From a checkpoint of a small transformer trained on Wikipedia: 15 heads of 32 (1 for keys and values), no biases in attention or MLP.
MLP neurons of a small language model. Each row is named by its layer, matrix (gate and up: input weights) and neuron, and shows model dimensions 160-319. Each number is 128 + 32 x the weight over its row's rms, rounded and kept within 0 to 255. Numbers have three digits each. A neuron's up and down rows have the sign that makes its largest values positive.
A block is one neuron, or neurons of one layer that tend to fire together. After each block is what it responds to, as a language model described it from the Wikipedia text at the highest values.

L4.gate639:117118092107130069096155106097146111113128147139117082071178164107106133142158107146114081157077119103113125122128166170106173112160093082146133111172154115145119198154109113135159127160174156152175136125168170143133078156157088140152121165092106134128133120131074143128125137150142112142100148114226111120153118099224158137188169084082135173166179202150107148200133093153135063117116107126138190167105081128124071155148140127131130171141155113083119063137169111079082171150146128
L4.up639:109126147201173146120114143076095013094172102162129157127142120124084091192127131122150169130152072120149125110119136118080124181110089134121170147197097100116109102165106027114135102127150138122065126102089116148164086141135141108157120124072077109159106106116145173163081143119130107156129122084120088093149139133140114138179144135144140108127180105145078104193180140141126124179235126092131159182172097096149155115148186112096114124124170114122122080121143136139090125076113163
L4.gate714:170104104130114119137146114106143046171096111085116096087160153129107056143144034125160032139113147036159169100140192123127139105145087156134190071176156153065110177118146102100159091151125142159150091123184128127103113148149176177137101161096134116135159158118119101134178078116120068105131160135169122205160133155158124139148150124105103191188168186146136137132105105159117139091112136076133137196118065158147119167121162169111096161184108110114130070086146136061175137120134124
L4.up714:096181097174169126163109115134157070134125177132131152121155090112052168105077143108153161090142107140109165103131151085126131116139114141103109131100109071133103080144105119210111130130183087177125082078098189158101091153108140155110164119129145080188158151096097185065127169090132100129131062153093136071117128141104171149124101091188181144100125083117137100172183169127134126145187144147104110068106116117103122101123178108130064136136087137169101105180110144143100143084140151
Responds to: Short second pieces of words split into subwords, e.g. ir in irregular/irresistible, em in unemployed, ed in comedic; also born after an opening parenthesis and last or remote after "the".

L6.gate169:168104077111135172146107153143155130123109087137172173107168082071104079141110137122123153173148132106174135128092154114183133118214160106112123096106112119079137143179089180161164161071134145097117100115108199110095088106101154066097090135096119160105118099102093142149165135145119182120130201116118103142169130081073083106164108136135143173125154107096135141143137132163131062170112158152112093131125130130125109111136137122115152124194043136130163098110188169107094101142151081
L6.up169:114134046155154141157161114152104114144076114129169106149075074100064099150114173166121160154094068124113134132108127102113102084158124185155228103117147159081167138156185102102056115129139094143119145190186141091107135091140134128155141123185113129151093119121162168134114118141145123195070142045080149152116214161102153134109085118114087146117131118131103130197146193137100129118119176145107183079107074139153143108163122121096180114138115105185140081107114147112079176150116071
L6.gate425:142168157137116140139052115111126128061116144151140140135113121118127137126136149081091186160161125136119135131125094117145137098149157081146119093104098140138105087138099177111192036141118121125182144105114161108151087090121104098154116126069179150146137115101098150072173173180153144070110141178093157086137175153144063092139139121060155110081146089040080096191129184131156112077083145160153127174099089107087138104154110080097197130181123112101145119116115045099136126152174110
L6.up425:109135137095164116136111093179128117147110117163160100092050095099139137151068101167083114153197120168146160114156145121166122109145078122153163108091111123120144012188113114125103064158107109134112128129149089131185197109134156159135144076167185111155096068098119114063097115134155150117121139122038137128109162104042081109127116087161132098134083091109115072134162142112152107092135161133115119140075132115097174103130150137156188074149165093153138167106075124110104066248108123
L6.gate708:147165146074128168056131102140097109128150082184138110156083100128091114046165085116124174117105186140101213107123084130138136130129109096144152067154122095149035077150089063127180124153129093183102160150128171160161158109115099089116070155106144141169131115114134140060084085145094109143128089136111105142115139122137134105144166104132157111137099132038102082149113120175189177114118126124192097179094136090081140111122131127186125125159138095149097089139114104098126065174153099
L6.up708:118175133108164138155092136144035135152099084126166120136086057160131161164122109110098132082123134168157146086122137123125083142160069165132165096062139143134151005149128111133145067125078127136101098158159087126160118122119084107131148129161140123177103103104188127072122092145165163147120156147013120081089165082102045094111154120155099126160103122117153088156179136129157098117136094085104124117079145108107158079119140094143136069128146078106129137079100156127120087166151139
L6.gate785:103204137144186153147111081165133146097098074127186161166084136157110078134086193127076133136122129151144147097138083146178113135179179137095135102177072178136082069144122131100138142091107086158110142157135133119121145130072161121127149087131122109147125096099120141129157144073177152038130136105115143060132158100146071132115152119139150116113088191107136119084152111199125085135128139131151114132089124168113155077112159105183157112179141057134114089121069108134103077208104096
L6.up785:110164091130143164201063173146155083099116154138142126149154140176138161104110149119082081090110128084168123159142129135119148083115156165093128107090109139113123099197210143069116117136076160068120107045132158107120164095105110150136128154115160164060131111087081144120100114146147118139114134101090101157157080148135142134207104102085109176118177159101173191150142051102132180127097088130150087112153188133191160185125120140084112132158115075111148160163106080163140113068156116
Responds to: Mainly the " (" right after a subject's full name opening a biography, before dates (Gene Shue (December…); also second words of headings or table labels like Medal record, Music video.

L6.gate223:136156114137069142127198042136095142140086101092148077094124123197149079112163109118126124168080104133094133071127073107062091132115085140119148107125089114142150122148117085138188089144115173191085158141128122125142122114150130123164108137131108106143189133123137121118135153165127061137131201156178117107183103120181135105063126171104082113171103146102025158121098138120158204101130163124118141107081084082130121133155109163168116091106201173134105075159148116088124140207101129
L6.up223:039137144109130133061144117159115113141068159078168107136108160132123166153143101064072131162133102124139129141097122093094109141148144125127134121159152155183119110161152076138117105102108137123142109225102099168141159089128092127211193140133118163182167135121159143087107121142189059169149111118094071102106107116160169172091131115142104168156083101163103062168090079134131132143149157105175119091108143199131118158128099154103144093139179157103164161124153110113050058138099142
L6.gate509:141141164151093169157159147087162141097133173120142171159130078142135154098119147139124068145161139131075178100081137156128101151081146108117170146157092113175112152128055079144123126117108184144142181141103177132170117088116161110102130148089149090115094122105143151119092167126136179064081160083170112106150116108183198079098131128112156151148123144117160188200136156178067070128111077133159110131090206165164137081193141137092119122180120174123076104159117089123134118144073081
L6.up509:068148151140101132141077128134141107126139170122133135197105126185084127156140124052121174207131140113115138098072108141126135092083203112130189090115125142131129158144097076123104186123150167139130131133095150160127164088070102115083137120147152125118101125120129146054128131149144142067108149107117113103117093085156176084128143208153118106100151138105080142164125102114134125147120200191155103136122152134155151077134127135142164099147091172123101138110159173086067114062149137
L6.gate668:087183085109149151140100086078149184097117109131168142136133076073122128154132099129158098118175116126168145132129117169117093119106081075128155199106167114081141131149136049152128114168155170184170113150115139148124139156116125100164133161066134077096112119097077210080090181138144070134086151156107115050131085099157157053180159125130148187064155084079109074123096150164149166159156161116109116160073143106079129141060077148151163086167114127096158141185107090065132077109122089
L6.up668:136113104102131110091165108117110069110124099129107107095092126103152150116141123145150141126089106129129133080175099130036123123028137061153100100093158065150119119113095148203092115133116130111165110159155166065117138121143089183101125167136132133120088153134142125083083147120159053127115161127146162132159091135159197097130113155151076103111169144110105099106038091112066155190125113072161160099137162153142135181090053152100102185063126131096108115135135136067133107153108119
L6.gate758:112085121139073145138066120105152138139104160167151086109122180160160126142150074093127160092128130158112130140129122124130163137094164096113161152158072188111141122098135056105126173146154143139119167192132116138113173122184091158134082156048035109115127128168063150090140138134098094110066103091164152036124113130133093156144122070053115104101097119052129095122171173169162067087125155128128163139114091134063127122138128137130130144192150162118089151146102100133136156133038103
L6.up758:080176091074180126106152166136155120145113126121124097093108093149093162139154129129152120137075101125119094125065108157145121087127137082097056151110159095124155098176108077153140110133125117099201097100111087109183133130147101136186154137138178130201140212138174108111090069123160054116145154085101118144120137183116157112056105128163090115146101127196094107070037111110112130143156095088114109169098139157187148128072070143100128099104164123101173184108113193097105119165104106
Responds to: Colons and similar separators right after a team name or field label in structured lists, such as goalscorer lines (Linfield: Roscoe 40) and infobox fields (Mascot: Tiger).

L4.gate58:119110140136172148117138091120157052178119111111172138063116164135103104150111156169113140133179153138166105148131153120078188118119151143137106104119180180130151130131192154085024131162082115095088063175127087156183151145094151155147152080136113142172160140109120128083122078131127141134138153089087162169080191130100142109068139145227087077125130098096124176111106128139143126073161182071108127139157123143136167138091150149144122151122119103098122137073138100164126130102142166
L4.up58:089132151081167133118162130100175115131157192086164104112128165127136093146093126147113077144107118156213093131092174167059221107096088133126171147092064115080176097132135104081120130147115065141123151138111137052145080223182164134115136150096042139095144112092098112101101127115141115099118130139141114161104161117121118185122135173118116127117122101148095160138126117180147150072145147120086125153153032116154067133071099113148125151156124114174128060054089170145158093118121121
L4.gate592:065090108151134135133107127104113104140142110119119176106087178145122047157068125139083185144150124123138127129032134145143162113098135168121176114138112134102154060116151118172103133169049097129115097141149129122094109158108174144142089149146065121160136092136138096111097128088115155128094144122112153108101172104097135108146146129108108130164135094127060156165178143160182151060172183092094163174099098101129150074170083125088106173112085126089131136092138083125136144130154095
L4.up592:056118120128136104135139145135177133139138119136134113063098173164024090091124144109111199096174131115121101071060123112115088118092108102121173123089149158080154151108117142125062119153070037107111103158111124149037152169129165153096126129159115128121144129134122115138120143085196080089128140085156143143091136129081160156156132114142047074110182124150107162125122147123106159073193191073109137091040132203170158151116135126114030152076121133145102112110184148105146144116108127
Responds to: Generic head nouns after "the" naming the entity an article is about, such as the film, the company, the city, the club.

L13.gate128:104106134153081178171123164132125144159095107122114100120116175142199065115125137128137122161131114122129055152107161139147111126182097099127125156149105114079128147084114130105147123192091125116107146128135179117130109155123153055097090074101189128163070160096112156088160207111059177105119113187104153064153180096108107128110111040148146130165087111108149127148144103092119122177045150197142121155092141070099114095116136156077193135105136119146158114119119118151158103093137181
L13.up128:139084189156104170095121146149086120118161199161148194088128134117102054123065118139135112076108142132084103143136111093115162146131141206116156113104142114137144126138091140126123094095082118090125153123079173175103197114133129063104095095116177127131058131185134087138137140122108121148123177170125145149187115183136075134141105107093114108123174049071135121096115095140118177098160157171125094152108149096087198130104105135119110148171089135091140132208099131128139149115167144
L13.gate224:138190114138065117137117165118148172103113100087146128142140130190177101122071118164119082121109103144052121145131139111100074117117114092083175134123132082100139116109160150132087202193100145118055141136126125134168114135184094056162122126088123164195146154125091154095159191149056155119161124168109190110148137166148117137129123093117112162116153154122115066148109103101171183169094135127152091127140061164046128138086086152148132094102110161156171120118153121125154074094139161
L13.up224:114153133118132119138137144191113145186108128109160107091174103176150143111118098173098109090072110146086158160120105075122127101152059134098209187111194097113116100108092172117126134171096132131107144128121109137162117118209134097110099136092211193161107083142131114067091101097105117161084159158150150125135149136131164137173143124119095140115119128150164072179128138111160151177115148146153053154100102123105154152122093119111097119082106120099111115140119180155165070156108157
L13.gate255:203130119137066131098117152150144117109126150101108148137125136156133138124193121137096088141130115162128130140125126144109155155154154150126105098086171097126124087119143075156122088122118147211128126154119113068091180193111131100156102117109110191125162162091129092172139115151054138146121103072077141147136162128145070153077128139097147164144105113128103195145133130109182145050111180134109176112071100137129099192145186163150194110129098170183127170109153127133157144123165171
L13.up255:094177195126156081113142162142131094088114119164031122089148156155107119136145135129132092125040149163168118146095160160108129132148118104077212156119091130141076114088167108140150138144139074134129124162135135164095127102111128218106115143147128109173095131137142145144141107108071125147135144148118156186067109129096130123126110124086119145085058099078159176081140153114121083110073123162150082124122124089108123131087165107144114092047079160151083207106143084072137151100122110
L13.gate417:150107120116141132114121202153141104101136154133140065102121126138118129129095137145091157114187122083152168145102104149091138125159165108138122115141103185116090116143163098112131126121155133134137088139139187074146124139166125102097112118075149091164154099107109125110108095094072196142150161107168139133125091175126057147070150123051124154172116087187111053077070167125122153069096056128094120135110170163139143119128183144103069139125129176138153125202136136098129100108132149
L13.up417:177136118089096115096125153135108094037122105164103100125146175138145109150171070134098095124117066052086160131134073112104091128094152138185187090136123128137180092093160147093157163113066109178166167126134126155090132161093104109158163126102122091133197162154148144066105089181159122064132144155143120166131150150154098138137106135085104123160132156143132090189157130060214177137126201139114147112122161069114123091046128145078152101099156118152184188133069126151099139160090146
L13.gate476:142139125080132175124088182086101131132085104152073064042120150107106136124155085126161176119177120133136146157083142195128097150138109143098136180131169160133118090150124078158111145113122074132214144136106155162129150173064166121183108175129135132189081114099120096119178152146168219171183174106102175129156201150144067139113159091093132151174169093121150103177099102135141154109131126142162121112093149165082077158161145156122130166118091098063171173110053140087176155158082133
L13.up476:139139112136132192129155117145109151117097099171115075130113150111106088157098134138082119077150147136151103153047108158132068167144164115157181159150128147090117138129145082131145088094110074154170146145108148145200084117113174114107084075121159096124130097149112138140129161157109145087121143137112168107095133129094064080140119127102159177160108076126141098101153125099135154095125173145182134154126101102101076101093134131137138091066146123123103202091106091132099113115124127
L13.gate550:142168133118082160074081101123109128135144133162093140186128151136110098128124134162080157186123099129084172155119056101091152124149123174158158103128112140100149097088087038142156133130189127141129128126140176114141117143111126089169079137123115096131108108165104114131126091168127145136146121124120169118204145189161092115170078082131145132145184103153088124143170132083125151122132187168139160131136121150152176156074145141109060096061163115170173138109120108112083089105111099
L13.up550:093134161106102133102111115107116168175122157110100168150095211203135166118185173133146101154098170148118111115123123117131189136123114118138148176118146107089108177087115095169151170110251199144135182091108218109117139094111082099132090104074130124149138123131114184091106156169104160117080171129152117143188107165144121105100184088090154111166116127080128080163148155094118119096111133104148161167108124142141163145106118122134167114131117102103093114181151150134132147102080073
L13.gate568:113077176149065147179165156140179148151121163160152157160095178130128106085151089100099126198126161124127169074122128083116072106133108090099114077116171098119127123110121101164167119165085181149055096084104163163168121163130095121130164134135101145145112090065106153110161151126152170138097152099174153093142151130136099140104147165117143182084150068145105195221158111143180123125119209158110160129110112138162170160103116103178160092111120133190079091181123124115147072098154122
L13.up568:101171088122055150090108084147109137184107134120142116126137179174099139108114114096097110109086121151112103133105150109122143173187149126145082183133141145132113109105194176105095130175155141164106146142143107131125120135166143104117205106112128084168083141125158172113100168138127136117150135168122092075100106097150134130121119149088170182180119124147090131217096103056074130140115125198089108096117135175116114075118059179151104115054135128063174157165082143147067168147124187
L13.gate796:200156199093145119157084015124101179121121130164148152118117161092089219146105113115153093109094164124064192097100146099114092182139156130146144096159158109133178134158123130184145129153145159165121148147102184130069111109149126086097104142170133118125113076096110136074187125184155154154117189122130120125079114134163136141152167140167110163153158188120106119132182138087081087168170192110076106116078099157203141126093128127164130098133120122118056099111156159176123124142133174
L13.up796:113161156139140087074122081101146090135102155116119079114161174134125139160108128121151075091160130131094114135152066133130147106134154103142083106155132131171146184135123090180189075159129093156121146142129130144193099083114108162138104181125073123140155152143072107102129186100119176170073172129073138106094093104176155133127137093103162094109085146204154141118142059124159105151112136154061117116066106163128127082101143114132159119146171120141138103125029048103105141166129089
Responds to: Punctuation or word-end just before a person's name begins, such as colons after team names in goal-scorer lists, "Hon." or "Rev.", and table pipes.

L13.gate116:132140121106143115153104144160203122168093135118094142122136101124110122104106110167145144095142223094140114110127168145142182195125093164093112135157214062114118098137208136121101065102086102172165097144100089151202147149096194062161112124152123150136101137084103097071107134119136237095157186166089105113098166136136138150120142179166133195086155154157145112130104051064188150109119165144152092142085069148059137184120134167162092162105134090108096117174135150117137133141109137
L13.up116:152146094049120115181143065104172137115143063130201121106162158112084171145108152168092148110215131152082159107191130101133118156112144109163190126182144070132117079135152169130061137208138157132137170094154130168047118144164134136155150113175148156097154138113110086126095103118150116108138145171180094151098205102170149165166088165135141120149145128106104161118161126059061108120090117119092118094058144154159154151135051119130136110111161089150198158129156099125103173132178125
L13.gate138:067113147117155100130133115175086189162104166178103127107111120152127205113114094081101114086125143135138109114126106160163150134120154121122153092157127066135059073126136137120107135127142189160110115106181098199181100121090148195116125122111080127171120132132152104124111121115124080143088115136089109113135163077113146103133128072104141144142149168081154118145148108122066080089024135175106131076131065152094117128075095103121140111083174099085121134092100154174146063172107123
L13.up138:119075070091139150122126170178140192151140096203152153088159151145131149147119107163106150078095123172157116139140159147102097117125087137130081173146145123108154089118162173108133130134139125134107129127135099173121103156052177119115094123131148092125130092105124154123124125114152079172173143157087132125120088132112153171158157123136115166133103110135141087137103110160133136118159163076173103081169114120132125074109135113181095125086126115066130175095157119134059065157184186
L13.gate153:081160128152094127184147151127111122145103124153139158161100151124127144117083140122140149153175120113144123134157087115141113104224155103132097075097115172167138051106140125089115140100116141202083145138110149154165161100126151115102138176121136080118201149118051077107120134122075137083144079080132163088143139147127091178185158142121132123063123102139130124126110136125088157074124170125093067110078089147134133097190098157101099145085153122111111088065120097125105065109123143
L13.up153:117146139096111105093125134159080139115136093114145127147160140117131141127131072130187139166070161137129110092186113115103115099103115107184110116148116129141099128137124091158112127121145089190106119176171102181117156143097137177095153147091049175190154155125092107059100154079145153104153164070088161069106137163135112105130153131154127149101149129170097134128130147131177145139072149129102093156138098103168192112135067109141147147145163124118115145105091142126207100108067140
L13.gate291:101162077072182182090141122126157108110147128166139113149134145125140150148107124095147122066119098151156104136129036159115169159106140123132121167100100118076072047119102125131126165129079090136141162100129085156126133131151112172122095087114147169103110193102118136114139113112125088078106124151145209166141137133089069132095165088117139105173133132109088155193122176110079103139117179122110143152061121096151123138097147118162164173088137164113133090101092099081096111136165114
L13.up291:129113117080174121138093104149122110139092096170083129121182156144101142119115121149173085117152119091146115166176199093121129106111120121151046127117168126131160156146117154109129089125159094145101098119104120122136061125039163162124157125135130146119190089142171105102134147138141115155133105115115133126181131160120114136099142123210152129170089098141149198151142137132163085154104121152184105112107100143166100158092132111131143192173255080159159118150087148105136163201162148
L13.gate384:090149092131088157116095159169095140123133142145146147152090176153104128130090149115098110069170102129130097141104129056121171122145157164124151114169117132089069090174121125142128118165132111161098124136193148131160096113124151149130131149065140120119147135100133107116122062105123114097121110147124090140072155078073070091146198112095141153186100073048147136175181106096115125113144148144048114092165092152095090120082134132136171153111156117150101100132160114140096113153187149
L13.up384:094116129129140110106091130172119137166139137113135135125099160158154122099091125119130133073156116140119075176084133089167209156155099136151077141149128090120113090158194087112088074171146110183089091104145075165158139103076184189141159116141111154125155150122109121121132073098096087118159065126109117127077163119045083137147183121147103112196071086086140161161155090102106135108161193144082157128139081145125122098085138166154169151137183078129115096122124114143096114177139163
L13.gate389:076132146083127146093151128153180057092100180110094170124141137149103131150141132094150153084136124167130100133188116120095126128085159131127097104096131141099057090179142166136054161130072148159150100118106087113141108187159119109191094117130102063149119172159079119105163115123215123104070179111156152122158116180125079087112139120108111112186158159121136076138181144170103134096144120085134113092168128156174103074161163088100094196088142156071123116113100177108122069143142155
L13.up389:121087071120123176168113077097161160207112143167128124090103132132128067081087106096128138113099139151116085117093161085151136117124105129139106117121119175156085048166146060135090137162126049140130138157162116108216123145113147112136164106155117175124115139159151140090139119164136127044088107152098160084140174196096118040110129092163145095079158120122135134143145146119114085132048167092135126170186125120146126126147129091138124195076126056149151107116132175196125101143096131
L13.gate573:137082139090188106085113152071186108095119185171106115036045135135101107125109158074114138123123087143096147125136137170105114142055083127128117095104149120153139122185107111171133145123121131104115119139125110146129102152137144115098085164127075126161122182078106025136135174125150100136077083121131195082156128113126133110138094122056154136150165093171106145143097126121116150140118154101112092157141124115142114152097094105127096105163154131111129183097156160127133085171125183
L13.up573:141182113207121111157106153143083127144096098152126118158101138100124136105102109127144121120141153161187142149139090146193137070143145127084166177114155135084080108076168151120103112093118116138155148099099114082103101156050098048117158107153153098149089085145099138125176155112084127116138123131067113168090102110095140119100111132130104175084119055107184137073092117113133064107118112163156096144150140127158130092176100102131142081069126136081153116068131096066088163121136089
L13.gate804:093099110102139169100108152195161125181113182091082167172104171139144050114138130125100145109128092192185102157162137103124124102085139156102147119172128148127162119120128095127128148170111145166195142099156102101106112093054118140117147105151114122161167111093095094128166126184110101115144099142105134194134125114105080119184144140190140118079140110183111177107139087165131079139115130134064146126164110098095107141197115131131131153110147128089151145106115123086176114127127150
L13.up804:146170100108104179143111117132139096129139151164129127115138138153153091121106145085155151114153129160146171164151121145058197127084111121118124114129105152139119183164130148115102148212195127113132139124152097134109101093140120176122184148118146147156148117137098123073068167164139076121182113142140183169185113099095119179158206162123127093082183133195176143124135185161146170091133128150105156158084078202133098119145159147116107144124146173163104125145128073150106112190119171
Responds to: Fires on tokens that refer back to something just named: relative "which"/"that", and nouns or word-ends like climate, turn, era, system, time.

L13.gate64:063117140075148104133089185107115134079094119121184146156158129076133111138149114157117075155151129102124165136185087103155112109118117119155178099150065097080163103117094109154159143200078138074107143174151144124136105201153085103095091114108173098113124098131103115090125138062196064092112156134157144085122201061137132129098115081099108187102231120158106122095123147152170115127106099114145108150170150074090127101134113100101151161165112127092106113103143130098123109125154138
L13.up64:090149174075162123154109160095138107125063085114138105136145138078107152137162125116073097092153108132105168110161067129175131056114163143168122202159141117143099106152123153155120114148129067101090114091137152163123109175152116129074151141159084081063077130139083123108075100070137121136080092127080119113094156099134110078161063156118123173188126121125124074099130125115164062091165124121173111179140163130150098057155159144160128145118117142128123165135117135075193084190115117
L13.gate161:150093101138120199156092082082179116077126134120150143117108152096138125155140113128189066119116116094156202181177140101142119106139140163086181127127158159074139109201102180185161142132137116114129104075083153123135103118165139113100075131104127109106128138090068120075137104171141089122131138129091115143118097209177087159100155129172166105110188168105095125177154121133107148105128085123116144144087120128122120105104124140176148099203079154124076085143108158185169074162110128
L13.up161:121101162151095109113101144153133156192169158124122200181150122151108120144123134107118155169143122156112196046073090208115172108145154064089156117117165105129142083121121088133169117134139138088080149131144204121160058174206107118149105105166070123111142141152105101181165159116116124113143168124100114157128104169113163165127124111197097189098146136116155123168110157184184117100112112114209156106055166124088182153134093155113119082128108065103091120117127171093114109126144081
L13.gate250:146136114085081188106082131146097119174077097134140104153139126110132122118113112065179166095092137103084150129144137190122128109130210145172103127095166132120092100129114142186167115139075096125085070086174121095151023106127096145119120174157124122210090142138112080115152182147098104118134126138115218167086141095166056105151099164154142166137153122108146096200127099102151080125104122111207165165146098116115100148128105067142124087145063072102151191159092160147182089135163123
L13.up250:185148120117113098139024146151160118180086075109094122151106173072138118158169108139153042166102149125091139166145107127093139087205106136142104076095202115103144177129133132131175147140116099116170106103161085143076079129124153191079169154088121133158111103152069147036125200145159173143152128133100142137130147153069136094171097069112097164183163134151164124196080140150120058081085174097129110118142130136187140115122114125200191103125081130145130081111136151074131104094149135
L13.gate438:134087099130100117143077136139110201149134097116170159086119109066168147141132119129130157139148117126081099136155128109076053055135175134168169103095175149064178111066108110128173127163143063138121128145121155131148170154164108081127124093116117083146100123100042141170134172137078125092111190105129174133167199143113010116133107112066136138125164138171110089189138092177148130109152145129117095162107162170140064140121181101172070127156131112129097075150108114146108145107110149
L13.up438:107143106144131100110085159195210121152111142163184179099108117096102149151165142113151109064181155155143113111109116206138140140190168100112138097111128119078130140181197093126122126105155064167119132083168152119142135130106155139166133115078119137135121183133080128221128123129125087116169130162134120086148162097098074159093151102206140162065088103115119143169132139146086099103070158190114138152110125120092119135119114118117156107137133136154117100106141134157111083142193127
L13.gate670:177128071083088127147090153154164199148067095124135200161132155107091076097111055138091130117142092168095179129130140153073181085164097129129127091103110117110146092139101110099130080128109103132166105163163086127124153181151170132131149135132101111134178121116079097090100127097106154129122153108128142079080189161129114146157123152161117117167145118073149119183207155164159086107190130169151121063150089096121082062171130181156123166093138117117097132148105129123196115094141105
L13.up670:141172154070084140130102169179114148102115144059115121119170165090114059191129096165180100111108113083143190102125133187110138089116118131136116154156140153068111117135090153114161141134106095100097154123122127137092107133172105190120106111163125153109085157108128090081160138156147097103098144167098116119122162032106096131088119064077152151099143198108183109148172147127181088106153143101144123110104116090097180128127086108101173166087097172149152096135086141137137062089144103
L13.gate671:151141115143118131139115139107167112149119086132110131139139135147126150083131129100160130183109155114116176117128068118103106167158131129161111089091134131126075200145093139179156147150159138138175107119115153120135162133151056115159090182120130124080174157075094097112115134137099174123159097146122118150163150144161130134098154127166120096112184099097101118113133125149181202133074140156144117147099122047161138169111126108144172047185141187121095111072135158147152112143063152
L13.up671:121185141125111184102098093141156169201157137137091129074043114169083101115154127127125112096113172166114122116170090152124192118140147152101133115183116152090048098100128136159070085182124129117129139154148123163189147188122159112104102139165093125086098137123092039172138165166166013085168124131062079152161146091115113099103145145092077147146087144082102108112134077085107153128139147141099138142112162158123109150097182082164108112158160084096138180085159071139086059121142153
L13.gate685:141094165084123181155150137127161166083061145166146177109068175160108131104095068144146142109133140180153134127122146186120140156157096110152179112142077120122141149117121140191152079129104158096103125111143082090137107072131076160141169120163124102076143167130128091138138133111191107106114122139100168133158049134125099132117130112103096097091121155121110084085163106077134113128160131094141139130100143155162133030136127125095162050137086171128120158121131033136148126133154148
L13.up685:113127129138089104116119111123100124188123126156136071111187095096116110166117126139088120087091075104170153148123131089140083149141140131157121141210097146125119132124112155131086107144115077102097083165074129149116122116149175181174162136162102152127131149121156168144155154140143196132117065123099086085120114114084143145181095131153209148137075111097166146170139109113156135162112174142100135164091149145113162138151191124193158173110113163072125110182107088144070138094085061
L13.gate814:135119079060169173078158103103104095138122081117120104051113090132113149095091118105120161132144107124102114169172079124096215171123152093140141186149167109157086080114138070115122160156081126195136092161122124132208135117087097108149159180139109154124180111110091159130167138134169108170143064103138185137162172075078141087097086121171100104203126094115151138187154117155104124152095186133145099141116123126052110171167166084161108176135140091077152202155100151144105089133086194
L13.up814:090162093104165200100128117120158107140135147163087137119147132099089101112142100105127114153077150140117160141109129079134167083061107136088077129117190126088057154142108085119155134141110101162122078110110104125218114140099139118119123129121142136103139156103123147031146161149132079159154105122140113170163087150114111084120149084144096181212124156121124147200184096137140126132095212150167136159063157068115108142166119107172167143136116083112108137137118159159147075138128134
Responds to: Mostly "born" or "(" right after a person's name in biography openings, anticipating a date like born 1 June 19…; also sentence-initial time words such as In, On, Until, By before a date.

L6.gate117:105163144097096130115100069176114086176164158114151120143146066135127101115102152115122140072124117184128154165129152142176181172128138122129134176115152129154085113141179104095160063098133107165154179058077123111174113146111124076130151134124087186149136115127114086109116140180132089132180121117088165128087111082092069096119145054160140140160101098122134122102177114126160074124057147172129141149123089144102091105172163124199124169156141187102159138132069119193146129186191153
L6.up117:158127121117148127095124113139169047118154103106119082121116102119123139097155171160168128084089132127122137163159115143128147106143207092152128074105108117095069071214167111149146122095106039161074095173140135183120194129116090163163095101142105138154151174134149151138129066153105056165114117165123158137122084129153149167115097050097122084131053144124184136133060136094168135073167102102125116136065099132137145162168141125130121156098165093116094063142109118111144080147139159
L6.gate618:107173168142166128158154114115125137151117115166124132072095089097107074201107112119165139111144110073157119152116101179110131095121092064101121080093138082116131104161096195125159149087101128133160137116111135098153036148154074127106176138122152139156066103105102070160159116167141073114154160097057124123102086096068156103105100122049099152122139075090127048123118181127139137157146147177117118162119071126169127096098136108164158117189120113107119149117113131104143099196158102
L6.up618:124147113113153103074100126136093086139161154077116116104117065127071104106177136136178158138111126102115036125158138105068166139166164146164106108113116093139114081085193095106121112121127109162088125134146098182114158115086145151161123105143171137128062142128138141153168145190152100109130148160081183132091111165163174108076118118112129180148122096133114134110127160140122126094179147178141143170069151156150157134116087135129126149052132101085097104134141095155150138170176197
L6.gate649:033129111087104168138140114126106125076147152129110146151142133132115085128085155069180114085078146090117113139097136089111182103080093106154130136142109116090075095130063174160134075158161110174182114165087122116108146098105158163140130101090089167110122101130119134096149146115127078135102094117078146156190135118085129103184179070111169124132158129120105061146181145138116180144121145134132184132138099071125140110095130130127140201130123164151094069112130173134148169098161194
L6.up649:031090136144119113127213134095206112087080092130128130138135133080087142137079104102166160116037155087063106137134124131110214088103083107151098135085168083099124142127112168112106115137170093136175116157087110126154136146137121126171159094150145160123121137119082138132111122124098054134119097108098131131165129141101174125108167136109099095130198162165115095149133181099122155171113086155184175142168112120135139108103149161107111137170108150195121092127186175134116200116105229
L6.gate735:112128144102139156083103078102071132185158108054155110100129101153169157144109145112104163150133146166018142150156118083121172156116139076115148105105133172086086149166191101124100124186206144178092110139128125131169145155113177105136123089148122149170103102123124103110143124135068149122113142086099135163118115126125117125101088083108105118149146179076076111116240129155180097091190132153112151108126116118128121104090111162097176181075134083088136134119097111153120128154103165
L6.up735:091169150123125154115114164129143161166205148140069135123119076130112122148073161152106151118107149085068069163091122100090152115136180083120110124056109094133089147146135167129115145099108128078135204158080133113177124141144162042090181148129164179141103153156151109089140163142126120156193126127137160133139112144070168117074102145142114156127102086143133110114145172123158114160188190117097073154164139145102169116177083103081131136082151175135149108137141120097073118148177169
Responds to: Commas closing a sentence-opening adverbial phrase, often of time or circumstance (During the war, By the 1980s, In July 2010), before the main clause; weaker on who, has, which.

L4.gate172:142217130125131171157136184111152149128138185172185149137137141087090171126127160048150133204134190101105185125108157149110111121140170099115151120129071068121077195108181126146147140138140154121110111091100223132103147171096095083066143105106137148113085110099120112096163183154118138072136161180142112083144094110135130076130137118140125127112096165094107180115134148140097060144166144170122099169037186117128145165211052133101152113118098139098149057149095145146121135097085110
L4.up172:121118168136157112122138141130063088111124136120129171142130122152133116140112164104122127123134115136127098099080105102150180127157171153142151070054117143147107120187096125118202172156062102111085159130127087140162104087084082108074127112066141065130113130177111159069101152112218168082106154150100128145120101126089135127104118131255164127109140159091126144139098127167153169178166120102104140185152157132129138130080150093156135107161096108160098112178164125162149201163120134
L4.gate815:106123097138140118154092142127120104194118101156154134130170116111109116114132086106114104159137132074092199147064134171169135100145118129125165114182124104093102178142118080138129111138133114082115135152136163096110115140154161072143100191105085107149093173128123135106169127141125137121148149167151163105134067114159153122095178076171115212118158116111094107187104116158105141133133127167104131135110107119095087128125170169120177113178142114155111052117126127075106139136138112
L4.up815:165158143169111109156099118149171153200166096202133128147090177171146133089200120105131140112129156150108113091163153145169134173144137154158202142106178100130158116103140135128126196139118110120069118181100136145121118142144182087107137143104185122187162189149134121103206114142137119099124148118164145123155145155150161145183109120140149161143142149133148077114136108122136105085108092115168112213115133198164157098131228129173111145146146104125139141162106154102127105133079132
Responds to: Mainly the dash after a full date in biography or release lines, as in "24 May 1904 – 2 July", plus weaker hits on separators (|, ;, periods) after numbers in tables and lists.